Weights of a small transformer language model.
Size: width 512, 45.6M parameters.
Architecture: LayerNorm before each block, learned positions.
Training: a variant of Adam for these matrices, 8065 steps.
MLP neurons of a small language model. Each row is named by its layer, matrix (up: input weights; down: output weights) and neuron, and shows model dimensions 368-463. Each number is 128 + 24 x the weight over its row's rms, rounded and kept within 0 to 255. Numbers have three digits each.
After each neuron's rows, "fires on" lists the tokens most often at its 100 highest values on Wikipedia text that the model never trained on.

L10.up581:173137085149114165088126137149170130137126113115122124124064136143124065131162074118128129166136131090148122147166149161137136146163107102136146142089077137109172130101105114108140120127105169129111130132143154135122113106148132148127129110124165176127165112148149137125120105152163086133
L10.down581:150108143111111116140153096156122102126107142137099124137142137156125055165168128128123138129108158135159138123138158126106136129128142156134108134104126111098093138143171131144126145146127093145111098132241112115136053115049124111096069161131166160156127119073140117146139128135158152137
fires on: "\n", "\"", "\n\n", "album "

L5.up1407:151122171149166105160127155158150172117096137143119137124106127111137112140145095095100116166091154131135109127100124157131106132137111132133143104144124135119142119114124133127150124111111079134119091134138148138136126170089120106127101111134150175174084124114077147134067102105112111133
L5.down1407:117105167153130124117141140140132143095100119083095106121141122119138117142137121107107134140146106130145104081136176133158127119151119123168136108088132146135163116140138163116063114151161139103141091092170127105112144132155126064123118124121121092149130098121126151121120113132117149135
fires on: "(", "[", ", ", "\""

L5.up76:155091112128183122101119113122137120177097136152122165132084156127131105080132128112087076100177137139121134121181130112161106091096163136130145150162155091124127147122144100107151126162140120128133103143131117148145123126115113119116141120114131153163137102146138125100113128118145110140
L5.down76:126144107112135103174139136138139106090150165131146116125127117169130110110142117148140147111125126141097123113100111142105112121114123084127150152135131151125123136140141171132142164128147171127112122105129136135106151121124148143126123149103095106116170161156095129133117163154149121134
fires on: "| ", "; "

L10.up892:174166132136118142132151119138069136135167104109132135126151157152131105126146156139159145154127127113132161143154158156100109101115117094104120159087099122095093146146132134041143121146130115167137147121135153105110105129101095130181130134106122125124154128153148129108110160066114115152
L10.down892:135106123123130158122136128141137127105149115104123169114144157155180089141142116123140115054110146127176103141138110112103082107123166120095132161149139106162128117101121105131102141122143134090119151172128124138162114155144110128108122154149127129109112126127166099141140152103134094104
fires on: "h", " ", "l", "rem", "and", "m"

L5.up26:145122113122136174141131120161129133145137103126162122139115139147148092136168089092092109106136071134124059124150139182164142114181138139158097149121148098125103092133085130186144132080129134150152116112131141149118147100130124138152140171121120160128149112134136139164113155103140147096
L5.down26:139113169153091143103082079126129122130146094109096113109077120149146130135147116132126141105098122137106124099107102120154155165160101139122138123124130106148126100163157127171101136123095133102119159098139111110148113111120141118137122088149142131090130129115145119143138139142151103118
fires on: "in ", "at ", "for ", "of ", "by ", "."

L5.up272:158165107104105125113118115140145139162145163123143126110112159094114105115158123108148139128134131133118114152139153139111165105142142100104097111135115149113119122148119066115114134192112113133148136117100153135141153113149118088154136114170105159130137150124107075113094144135156128118
L5.down272:125124176126116099099139143129117098111126079135131101119150073123128101162118158125098135109153120173125137110102105097121149121136146126143208135143142159160101111139141109188111102094167115077120114155106109162131122133142136186129097098125134100110140120145142122114138139133119138121
fires on: "a ", "to ", "the ", "in "

L5.up572:141152122126139106155146168128138112133177114172122120149103122133122099121130188117147173143149156152141148148157135138121141091169147091157130145145112110073155124155139177129145125090142116139132108120145147123096147170101117121137122122135179176102130156120131105132115147126128115134
L5.down572:135123149072120138139155143158111074098114114115123120141144089115097102115088128129100149086123146150109107141094142093192089149075107110094114098151110132147136102129172113129065117155165125078129117124153130120156111129128122107119113116135134113123118116079123126061120122104157136135
fires on: "\"", "The ", "I ", "| ", "at "

L5.up1234:129164157143075145142101112173141161120138169119150127079120132136145113140115128081137114120144107132115134117144145189144147111125116124107115087107141118104116112140124149115160080162105101141110138148093195149139146122103117109134116104121137201198127114143147104121088088108091145137
L5.down1234:140164130133125144123130141094161174197105136140141148102115090124141084085112140107076132111040132091090131119141172121122159180107109155182155166135143153101137099106168140144148132138116099130124125071131130148116143118149143106135144126144112131132159142095111139117108138138138126116
fires on: "0", "0 ", "5 ", "2 ", "1 "

L5.up919:136107108087138109157109120176166133088088129150120165111124149095143112144143119105132099129127153130137114106113159168147113154091113128142083100140124172136147113174173148094152109165153071157134093136132109112136120130098121113137151122156125122185140183144127172103139102158126136088
L5.down919:122122119137110150157166079137140136138204153117107061136134164159122112108122117118132132115146115162108128162169128160056121127111179169136107112143123071126110104134146126183102128164120135120118121110145110111129092116121113108139123127142111135059142170138095128126158106124127110116
fires on: "and ", ", ", "=", "be "

L5.up993:142159098117139092133173142164142145172113180174143129136132121117148111119143104115106156169160145173124150160141141105133101099110130101096125098122120123134129132091135152123181073099091152150125089161128126117120133117095135122145088172112139097089100083165160142127074085130131124111
L5.down993:110137109115129098144127135124141123119136138145110117114159093134132102118092157123123166114166124160117118157148116145192144109145111138136165138112141126143150136175083057111129104157141126131134120088123136142167113157138122121139101111143116128102148115122145153116152154130076131152
fires on: ", ", "\", ", "), ", ",\" "

L5.up601:157178150161157105138136165127117139143129171150107153130103155139172106121148119088095127165099136141117149109100145129124110079069081128132147108119086163092118104099114108140146066118149107114144133152121155153164140119125126105132089156106133197136124118149126122107169082124173102128
L5.down601:129090166131135156142118148103125124112068110152144160158126129107159135139122133121150127158136106137150120122165093093127171093143126167138117132118119149151147127129097155121053110134088115130131084129128136137176096083139146127146143126140149104105140130103163194111142131102135125159
fires on: "("

L5.up296:172130138123147108136117129176148193154115143109130136142132154150125072079133121111112118127125137116135121143137152142117184136106115106129106113127135141107127161147152084081137128128095100157125136146137103118137118132111127104137144117115162168153144127177119086126153115122102105158
L5.down296:101143097093111158169105137094157150114120162105126079128081121092138000142131098139123163173130130128127133151142105089132108146164142147129136131140109152132155132077117107155148104134147146162108153124165134106118048124150145140139136118117136161128079142163129142133097113130101150109
fires on: "in ", "through ", ", ", "around ", "from ", "July "

L10.up1224:139136096095110123140148133151138141107168148152132113099089155170114147087162100095132115133119125120112143125163139091118142089131128120161104128064125157101116146139123134134189096114178113117109128102098152157110122136079150127117108154129140133119134166132148139090119137146122144179
L10.down1224:156144146106137101136097159187170137110108126125103152137155104118159185130133140173128156146151163116143143085118142076089136168169125146120175131166088162140119144122123153118083138115124078132123140135096184104085115153139086092128165122119090137112127112072129116128106084139099134148
fires on: "l", "Bl", "L", "bl"

L5.up780:148125097119151136132135106119150160130113112147164173112114130178123139140172131096103148106140117154168142119141173113156148089118139124121146117146112102143108085113167121130152107110126091166124083137106091116133170141134111106130105172116143085140127133131142123128159120134142132109
L5.down780:111132161130130134171121137127127116114172099103146088120150128081149133121114094126119120121095125132146131141128117201109118106143105121185142159080121117106151126123117122153098142141154148099132132175134156118120137138135133115116093077142111141110155140098133139146108070164128131139
fires on: "n", "ong", "y", "e", "as", "te"

L10.up1534:141149081107092116110154159136115128131074144112158165122136111128122135169143137068103124146175104132091118125131143131117110126127116132144098142121131155167132152073138153127154103112177093153138129134114144150163093143127121162099115155095183083104110132142127107139121122119139049094
L10.down1534:128127158060112128147120119184143106122131107158095132166101127144168211112150131120132134128120093152125124155157073122075106146154124106121136137132126094150100156126106134087124155120127150131099121127123147157134180174080116137130131133139137139106130116084094140116117115146180131157
fires on: "en", "j", "al", "ar", "c", "es"

L5.up1452:150141139147159147136090120111109160140183108130149135111153124161140115120141118090058077088113113131140092157173145115153162147122107151128135142123126146132103115107118087132190131142127100107144121138109121144127117128132143109132156126110153116166140129170162137159160113110134104111
L5.down1452:139121159128119104119140162116108113066118140155184162109117079155141120123133091160096155113106164136146104136125158132117144103103126064089128123155147149098172107107149124106143128128131142113119139098154134133095089096122138089112155171135130128149158084123154126092110152132184126118
fires on: ", ", "| ", "; ", "., "

L5.up644:116125159114140160107135164179117148116138114146133159142157147129119108125165087115107149103129122100143114115132116092111169155139092121100116130121129112052150085114097148115120118162133135096150116120144129141150146137113112123117121123106170186175146154157113136115083111115113142123
L5.down644:136097138107132122154123157111120167125132124140100145122158158101098093156111110159160155117167140075109153094103140118141119171121108133155132137124122146123120126136127156144202135160096151114119155139120116140121148145123148145117123140075136155103168124142094139171132107152084150127
fires on: "7 ", "3 ", "2 ", "5 ", "8 ", "Society "

L5.up697:108191128113157110146117144142138125118159168150138114145166146155132117109108182121153109134119151147148101109121095167142090162109087122112135103125101135147142140133126101096152157135169131129124088125117152153099126138102135149127165115131125129176153096160128099107127195104119146117
L5.down697:179115138132113106070109132157126130174154125119140118112118135115117118131143138094144100134105114119102148155121157092144069091136158136094127132121106114152117155132147151125113091149141140089130105080144123140119129114117084119149107145142106126113140121131074150169156125152148131128
fires on: "| ", "; "

L5.up811:174164149119168135104118136127172132152116152174097148117128157131141133146164115059118110202085141140124123123082140118120098109125144088140130136122117161151109134165097089144126159146130089115131113125097148102144148151132133109167099126123124150156146122119135101165120165115146111135
L5.down811:117128114191176139129094136067113136144133130142126119105114158099099134099137125095147116086106145117143132110150155096134128145130109111171111106083150153113157143135090117149099164151129114114130152149145141111131106148147123120128165123150145125117105139115160128119100157108131164125
fires on: "2", "(", "1", "0", "\\"

L10.up1684:137153077124121135090139120125136110185102123127143141136095109121152142100187151119115087123149106149144099148104132160074150151115152139101100141110145094130107146155124146132116164135175117131135104114115123171160100106093135100172145144130153135121113114166111117181103111123189108145
L10.down1684:126108154133103151103127152156162131119110103174131150166126140129119164129170125118150127173149142111125145122126153101106124131089106102102107137140165196186149133138109172130100136107084131116112188123128116143087123148116184142124116122176149091155098152102095115125144135129076171171
fires on: "un", "en", "b", "be", "ar", "w"

L5.up631:147110153135149111149124147125136119145151164156089109130087181118109118108144143126109145121131104156123124123167111114144110102113103100124137136172126156153119139105125101132138096121149108130120105160152125117152127153088121149139124114115157149119166125143093101100091154141148087125
L5.down631:138110105107154094085119102153160159112092139138128129120104121069134122170094114128123161122180099153156192154077126104165165119135128099142157120153119154168133145132105163112152102129156155093104107105161153091130179131136170180138097136120150092149116159149102119123129161121133121129
fires on: "(", "| ", "; "

L10.up370:126129131099116144114126065167120132117125123154155106078167145142139058146136134104123096104091166166110124119116157142130150096151127143074088130091154153137117105145183104150114138136148112144135142114147129105126104137096129109098116155095186113138139083099165178118122117106106145104
L10.down370:103156120144161130130148106147121102124084084140145102155144126140145086101115135109108135147116128140134120124161109100147143097114143147128110131137106100131064125133132125149162127168122115148117141121144121157156016099108143159125155145115118135159148160111157090139145108116109108111
fires on: ", ", "; ", "| ", "); ", "), ", "\n"

L10.up1339:145130152115121170142129128159150134138103148145128131102144083090115137106132140098141121112094129127140160117139122091107117139095124111162140142149136144126154149146166144115140140146097112143160078158100123154122136112138103092141084099134132136169123109117129062127092125104107113125
L10.down1339:159103165132111111105156105106191131136150182107134104147078116102100117118121121155140132159142100084151161101126149111119134108154151149132148160133102103150102115116148158154114150128155135135122142118113159113086156100183125145080115171126143105109135115139139135152151138172135129098
fires on: "-"

L5.up1358:158147107133164137104120124113101152142128135117160150131080173125095126111122139119104088109119110144162114147179105089121131097071138144106152172144132115138126103101111155124155125138157130146102102107118118126134133141106124149123113088127118125143145156127128117146131135128099115070
L5.down1358:126134133118100114161128132145124090094114132140103126112148122151137108129168106162115116097133167124107141173081136138094178118090112112136113125190109153140098128137128168082155134145082139110099101155153134125075151090097148161120114115114144088124149149170119114148119119109147092105
fires on: "| ", "; ", "% ", "G", "D "

L10.up1664:127132155127178072111129098161093129142144145123106138113127127126115083166138141115133056088097101148106147129141127131117124141113101148102127115146103156165109151134158127137123139093120103118140155076101176126116108139134131155110119061146104131135153105135080087134138122128125110144
L10.down1664:069175156121092077137184093089112136141118097119109118146155124174185123070165116150144143112111152168134145122127129115122150127151140119136156156160118156134094140149158171116164120125108098118175087100121113142093103093085108099072117114089148156143072124156118090086159112083122123104
fires on: "| ", "; ", "\n", "in "

L5.up523:130206085146138127147105133152108105099136150154162109132138161153112114115123137142147097153085120144158107146139149151158094134149126157123151109120118154145116148098152123106114115139144098154148096166093148144133127160085138131149139136135112168103169151141097143130150171102144132116
L5.down523:161112100137093110126149146140140123139131151080142113131099113136150073107139106128121150139103134128047149137190142133127083086122178120127133172130113108170154122112147159123145137154117112121141122107121140119060099127174118127145090160163105136149110117130123111140123114154137156152
fires on: "| ", ": "

L5.up1954:143115124127158117123157105155158163106114150130099134129112125166108107134120146099137133165149118138149132113219128182161142124152104135119113174128129148102139143134136152120124103100066069135093126139151145120126144128103113127141109136121126151120197096141117138133131153115136138145
L5.down1954:111153121070171110154148103129113136131079119133142149130137086135127111142137106098077121114185085138122125108114117109136113159117066093097145116147135160132105119122140162117152120122142117134137164115183113097167146115118143168164130155101128108119152137114126133073166152137146135105
fires on: "| ", ". ", "no", "at ", ":"

L5.up536:156170095133163122129083149158112146100129118118134111103144151116147105155133120111106084150055113135140104141160151173088146111109150177114155126111133156167121104112163113159113144141094085122139133146118185152181122124117110117125088121132100121130143168178090130147183138149142118096
L5.down536:144154143140095136105144144131131157158130165115147162126139153111121135132140149134137139107074136144153115117166131153119109100144139131109168176111130085133130093088135141103146163137117116134123053145117114163072153115130132132133142126133139129142125105128151137100108089148138128136
fires on: "| ", "; ", "|", "0 ", "s "

L10.up907:114141116122153123146147155155149111190127143080181163084145128138108109120128114102121106109130119118127102102129130164145144152133099152175143156138149154168106121115187100126149090167123124155111144114121049118151127165114110120132087178132156148139120136145106163140078155144143150132
L10.down907:129152106137151121131093130141093115130195079152134141146066153143113149116125140129096108155093129128122108153162111150160180115161161146122166107093168131107090127115134115156178133107147128115105146135138114115119108162145077126120203116138150110109138112156101111160155084161167160129
fires on: "| ", "- ", ", ", "and ", "; "

L5.up1506:122141075124155109148103116119118141179153147138117175116146163136136108101129131111138119129085158163130113140151145144147130159095104166128115130102133142161144154157133103101136111134096102125125088152103100147100123122104131082140130153125181176119087117191140141094116128140174122094
L5.down1506:126141133147094146151156160131163131149110127138129130168122127109137100097164101125144139122125119146073115109135119168147149150152159154149186154137142129145123081145121109142139108140091097130124131100152099062146102122152142133138137125153107092141114130112100127132115119134115129158
fires on: "and ", "), ", ", "

L10.up461:147146144144110132148116117167129175155160156124134185161128143135146100104108131132125130133105119173151118095156141118190134082104107085121141148150121125167178116093139088150178116107118114115143150065088136125116132088115123111145113122107152144123080153126106103148105148133119163118
L10.down461:148120138124138142137146131087153107133115129125100109137140148090123117102134072126120127125143136136166103118115144121143117069145120133124125142115099134100143113149105129101157145128141131110148172119147127117115112101133157122140124148137112118072143120117144154112152124166143203133
fires on: "| "

L10.up794:134094092102121114128144101170154118131137140115174118131116135134079091144137081136168119106146149144117176118145123120113156100119099133074171103155146119150141113167146106156125123133126162121112147107154125122141105138069107153122127141141129147079133131176118152122134140107162116142
L10.down794:123111104109089111143104105139127110147097142142132131124167152114105063167139116093128144131115095096151108152129120103118114084136122111125132119166110108138151143160135124139127153127115141101137124123219147115131000090084149142102127150123127100125163132134146146148134145152137129138
fires on: "| ", ". ", "\n\n", "\n", "). ", "\""

L5.up92:145134110102150137139120172095144108167105138166138143135151153132131106122195107119119130149127131122115118165139131116082149129087113141093147156136128176121143132143147100093135118155110094175132126096134105146137115161083151125146143146133150143112129153146122131135168096167146138111
L5.down92:137128131145119122166116031183134144101161124147111161097097120084127081145106128132137135108107107166160147119107096150133132145128144138092098124100114128154131122150178185175115096138152102138125146159141112158111071142089099160130124062133126108088145148075149141093111082144142134112
fires on: "; ", ": ", "and ", "| ", "by", ", "

L10.up1546:180160110122123168109094117143074130091145140124122151158121159163093129095116150106152126144150130121150140096148100170112134154138126153114119128132071094099122134164115119102137160123133103142112170149130105188114121124106085146138085143118126129132146162143131121147104123130133113141
L10.down1546:143136113151108079120093097121107129130130158127118095122122161150111118128122143120163177123143150065102119125159124144136125174111173088158151113130135128090148136127121160110086092136116102109127110159112126178082107105122124129114109181116134105107133105133130141127118119152071113135
fires on: "pl", "l", "g", "v", "dr", "t"

L5.up1562:148202101148148139112107132146186127138142102103121131119086072122158070091131123130101143139150073118130104111152124136113114160126143084186110152126108138111148112106134118145116103090146115118148129146117146159097147140153155114126124131120131138095134131125120128143140104101100141102
L5.down1562:094109185114127115098143126120162129149109057126133139106139115097116160121143115139163167131114131129136079151104110167123129139130138171138134118143159146115132136147124119160111148124167162154123110129098118148148134132124142125116076121133111121084178099148112115120121094132088115088
fires on: "for ", "of ", "other ", "another "

L5.up21:150172127143117110140134167125148124149139141125133163136104113135154112107119140110130098178050113121156131149131138141141131126120104145125108117123079149121135126101119109122120154142175111124136119177113129162116135114146123108128110165132109201104166141155131107111127102101175117115
L5.down21:110114190131098106094137148129129141106125105122187146093147134152132164156136139117080083136099159098079191149123110102116143146136145155139143141175102159106149126078104129130089140072118113089116115155102127116074127113165149115129103145161126094105122134106103130106163112113212150125
fires on: "the ", "tri", "Tri", "(", "The ", "- "

L5.up892:146151088142163123125099120115118132152085172151121111131102107130134116113131146114117114114142136147112166137114161139134098101130077106134084115138114110125078144149097102110179096158098121150145113122136090153113112157112149102168155128111155149135104105149121121098097091167125137132
L5.down892:102164087105121102110162153140170140079188134125134134133103089068138091110124107142121156137162112141120132129142102141186117129133181143136175119117152152148168125132144120133090089097125146156127129109117125100130111119110134173145103095144107115108145114174158129100141126136133164160
fires on: ", ", "), "

L5.up1871:124155127079098114111115161138099127149138120114086157158115178148122102134154133142151084121137128175137105084123117148131115186127131157113137140162119125125156103124137094074141125153119080097151138162121160122087097162084117138179145099111101183122144110172116136138110150103117122117
L5.down1871:146121162133107113100149118135112111110183120138158127101122075142158064106181098134143173154096114135097125133144133144112079075155172129136119139110129136134114114104133124148160130109112102128135096115176109112122109160106112133142108128096127113122152072124123118134112102143142124114
fires on: "| "

L5.up1527:141099144143178128163149097152114117128109130111094136139129132185165104149141130114150145103128117138149129151182185164109125146140123168129130165144106133115155150115122131124142141120074069143118147094119123105124127158116117137123144125124142106128164117132137142130145129132118136098
L5.down1527:110108161126137162153148088154152166136160136091101116119145097135116091090131125124091136093155127094130135093115108122110145133122130116115163143138118109132137141071158166148136116110152144132120123143109143114092139112149117146131131135096122116115105108135122113169125117165096120145
fires on: ".", ":", "| ", "?"

L10.up1944:130141113105130111134127097172122126149163161141160122111132144164082093131138129146104126133072131132144119081170109134130122136145080126120091107160117124103140105179153083122155146093136124109109146112135078165147136137096104102165159144131178141143106116127097152127123138106139168170
L10.down1944:157097098150137144129096128109092135103094100125125142105110118137127092143112174120095144129114116147073128145154088120136140123144115145117111130108117135077127132148128133155166154115171106118158155093152140128109138089146121128133163111113111130105094153144122135135139122178133159099
fires on: "| ", ", ", "and ", "with ", "\n\n"

L5.up984:130188129157130101132135160103139130128160148136125117129149168164127123149081140157117078142093117131152109088143126145130092147148139115125148091122124153141135151121130136139151091138117097150141122162113150143144111166081150126130151099103137172136129146122116135141148140106138139154
L5.down984:156073108124116110108142114140150107133095144094092132131116109111126095110128151111113144150118136122106163125157147114136088082144109104133171166131090120174144131121158172107109125137133127123139111120146144113097095106150137124148096173174133146126118119115146132115147121146167138142
fires on: "| ", "(", "; "

L5.up1066:140146141127105152150133124164198112175066127147120174109115104099140117102155133123113107165104120167107140108110182105124128083105089068161136152156123150140165152096163128108141138121118130140141100149114101149121128150154121102093098113090164159128109107132110105138117086135100119115
L5.down1066:138099098104106166125101139148160120116137152133119086115101080142129139133120105134072073136128128119141150139136088126140139110146110145136135103121149148137178153121135123110105145123144127164123165114145093155124099118142141139136121128155154147120151097132169191090165161136174125105
fires on: "/", "–", ":", "-", ","

L10.up476:123101098142088120132161149135116092122150140154125113122137122087089084156125144115125078111110144102151117104158090135165120154130134151107118131101136121122117138149128131143115105134153074137087146144134091118130135179113150152100084182105151153127167125126129172117112180159121132176
L10.down476:168126163127150107165127140130120151124111122088109138126092109141124112148104135091108124110102111153214074124143116143123123111103146112156122117106106125115145135151125133146126173143162184127128107100117146147153107116141131122123124124100141105107109144132136090181136073140152118089
fires on: "| ", "r", "of ", "8 "

L5.up337:140124083139133126132076119134138097152088189143077120113123108110138097166127124116138101132120131138077162081075142087170090137093115157115112126134150127203119147097161123117148130130137116164106117180138086121144113156101127134094147111092123136178164132167133114134116076108122145094
L5.down337:140095153119106126139129162104108120165169155109129080156118169086122140083116142099133074204168131108123116137121123112119160142089174127120121111137140111100158147139095110135172161207146141149137137140138129093126114148118137165129129158124096162162121167126107126119110117148090141121
fires on: "and ", ". ", ", ", "or ", "–"

L5.up1098:140134133138193114114125169117155137149090151179064150145159115146142096098088174114110128137120115153112131097122146131130122086130104107153150159119105113126162152112117129107130157126151115108135104145145118130133118129110134063108112103106156170149117083120089111118113080130141117129
L5.down1098:121146124163168134144135141157165129144085118158098117125094159121156127171127104103071103118095077107127133137132144099159091102123131154154131094126134177129116142077113150171091128137124131136116091107180109121143120138168122159126127169121082107121144082137100083113133125099144115141
fires on: "for ", "(", "For "

L5.up48:156100125097133155120077159116093153137069130126087163098137151124155117118119100083125090161120150075122112131111163136145119131098100113103114114190095126108164178154107113090180099111111112139153140107102117119124151127122122094129142137111136151143139087103137122083094101155101135129
L5.down48:139133123134139088108144117120174145163139123139093117134088102132145130152145127137136162172088124167146143171102136180155121135158124138177153108129131118115160102145145103135116104104144106160139098130083168108113128119131120136135119133142082122126134147110079133132166131113122113126
fires on: ", ", "a ", "an ", "ts", "s", "one "

L10.up334:152127123139144151103129155105145126133080136130085160141105151102122130165150105111153116151106119146136154109107131126130133146149107143147135096152134098135125143079133087133114126071125112124118107144099119159135140115132126104126064106077161133111152099142137157119114126134143136167
L10.down334:108125076174096109148132139135106101185112126141102112101137100135152131133119125126104115200140122137088143112155135114126127104123107094129110189109096139141128143107102127149114152136124152107133112129165118126067143129160111104095099114112128133162143101114176114142129132121105101092
fires on: "-", "ig", "0"

L5.up732:143183104139137115145110098150117123123132162173129158138088177129121112098126117118132114111128101143088141153142156094143081115111112112138053117160126143148129173117138082112166086169117112172128129156123122157125116173086127103142117124083136139148111103140111127107083114092152131103
L5.down732:104154159138105118138149122141128185136123163183165132135092115097118068156138090130152153137127121121143154130152125154171138139138142097143132127117120102139132079149110169144082077150132141150141110125130142074119123152098097138158113122158120116091162117142156129125099125120151131122
fires on: ", ", "—", "; "

L10.up49:158173121121150100128111117138109156115141127139097083111137143177108128137168155134164134092141167139123144114181120171141096111069144115123112121153129136076165101157141131097125120115134141122109157112154119144107149148094158152186142115161125156138167176135122083177117145143091126164
L10.down49:106140145130113129125097135153163161131092100144107111144143183114109131149170111134134096138138121128115093141144127115082115132134143134125199118105127117139109109098110125161107093125124112103133150123115129143098129108103133126128115097140121111155125075111133151153107123107088117118
fires on: "qu", "ex", "m", "on", "l", "pl"

L10.up1658:116139103140087117164106078130146122162153166137134116145140145101141105126157138123138106132162102177171157118167125132120147130107102094132119145148084136132112152075169113155170099152117104105141125106077089122114123175123138132106121107106147135113119102143103141173120165133130144139
L10.down1658:121130160148164146131162130138113122117109114164133117133117158144090103156119144107142082127116111116113137132137104077119097100122154094138070141122099102100151117109106163150183142119155113151130136154141102145118117155090102089169132169156157156113141139069086153096126147119101181121
fires on: "| ", "(", "; ", "– "

L10.up573:132133098074108129172147148147164143142123102131159138112108117072120101105148095126148112129120141111110140132129142085088157159100134090132118138153099138162146124061149105129119144108113113151159128129115110174096109126148126161145125128098144153127203114129135106141126121160162104099
L10.down573:156153172132126124128124122121122094120136114152096098153113142111125091118095164112141122106173115128157162137124177144118077113127101082107104110174130108115106142132148119088127156094123142175129135131149188136112099127150137169106130136139113081105169100141156115136128133143190111091
fires on: "-", "& ", "and ", "/", "."

L10.up541:156141115105190103141142153149098124122131139132135156110109109084158125118157112101125088128125101148094109110131111131110143187152065150101139140106116078107103132145129088101145121081162138116107145130097117130097121137159121137092113166108159109142166138160134140170081115163126182148
L10.down541:133077104134113142118165123142129140151120164136141137145126113114163166112138166173129125104095166188104080126142096110110139128114090122105067106129156121127121129194125171133114141125130123100103124132103124140086130121167162113084122108154107098112122116102099128123071124153141090100
fires on: ".", "-", "the ", "United "

L10.up654:113143126102137117147165111160141115116144128090156159127089123151134058166155135125146126104149142107131118099117149112132077097173109151136139155168158086147117141188185098129148133121118098148127156081102103138141104155125112113115123146136132116112131159117111138141129154112152097136
L10.down654:112132141142135159120110112143142118124166108116069122146152175154138119139134114122148145163091106109115089112143144113133120120139117143156102143147094126085136143128134124138117118141131108106129095112120131131154007131131115119126147142102108141126099126114118127119096123158140088086
fires on: "| ", "\n", "- ", "==="

L10.up12:167125099118113114091136134190139103100123151126109141102100122115132125145123104076155144147111137109130099133139171086079134109167095108087116126099099137121138119122141126089096091154145129102151125132085117143152134118152083107162126089132125153157154061121120098092116159105180124139
L10.down12:128110087133120122103113142105146080114109143161090108134143099118157072122164127118131121111120116149124108128162134114101130154139099137151138134164156103125132127130136136116134125145154125095122100104119119126097155148207129123127092138090146118117132156138149122170133109132109096167
fires on: "a ", "A "

L5.up953:149107144101125110098112156101102120114145131126142133124122133126138083129134113127161111143159119132113138179158149174131115133136105099122126118103125133091136135136123125072145115148133122109124141113130110142165135144121146129138127122145130143110177100141147119140096120119150115173
L5.down953:131154131133140091129119184099150125101114137128099105115135121124132111125154144104105153134108125149142103112113126048140149133123083143150168138176136153140121146146130114135096120133128107134141087086122122127127117113214144166110117119158143075114118089118101135085123153148099142136
fires on: "an ", "a "

L5.up1762:139090173154159146138106131125134139155128147142147150113127137152149110115096107135122113119068137139142112106162124092140101115107135158126147143156130130142147092150108127119122059083101096151129141152150126132170130114108142111120120141132159157102099088115156115103156099126159092136
L5.down1762:129161118099126143124141140147112160105093094193135162113112171117125120098139112143115138128168111139171103170137135138118170158127156122150139132127138113123131143097129123116112153143144164125119103080125129139138111129135121159111186119106151121137162140122129195136156131092096115128
fires on: "| ", "(", ". "

L5.up236:152126142147103136120118073144120162118144122129155131126102123115134074150111121113075093103139111152162125126198168093142124148101100152151147128143145142155113115114147121151158124133087111181125082121131124146137131124123129121125134125139143129118158140100105131145150133104139124119
L5.down236:110108141144094109123165094126125147095119105128137114159160141113129124137117143130153168063108130130159076161088089134108164094100145098102128162122162096103113153123130136103130199138132144115127111141139143121138171111146114133086132150104116107140185114118114144106137109133132133124
fires on: "| ", "|", "; "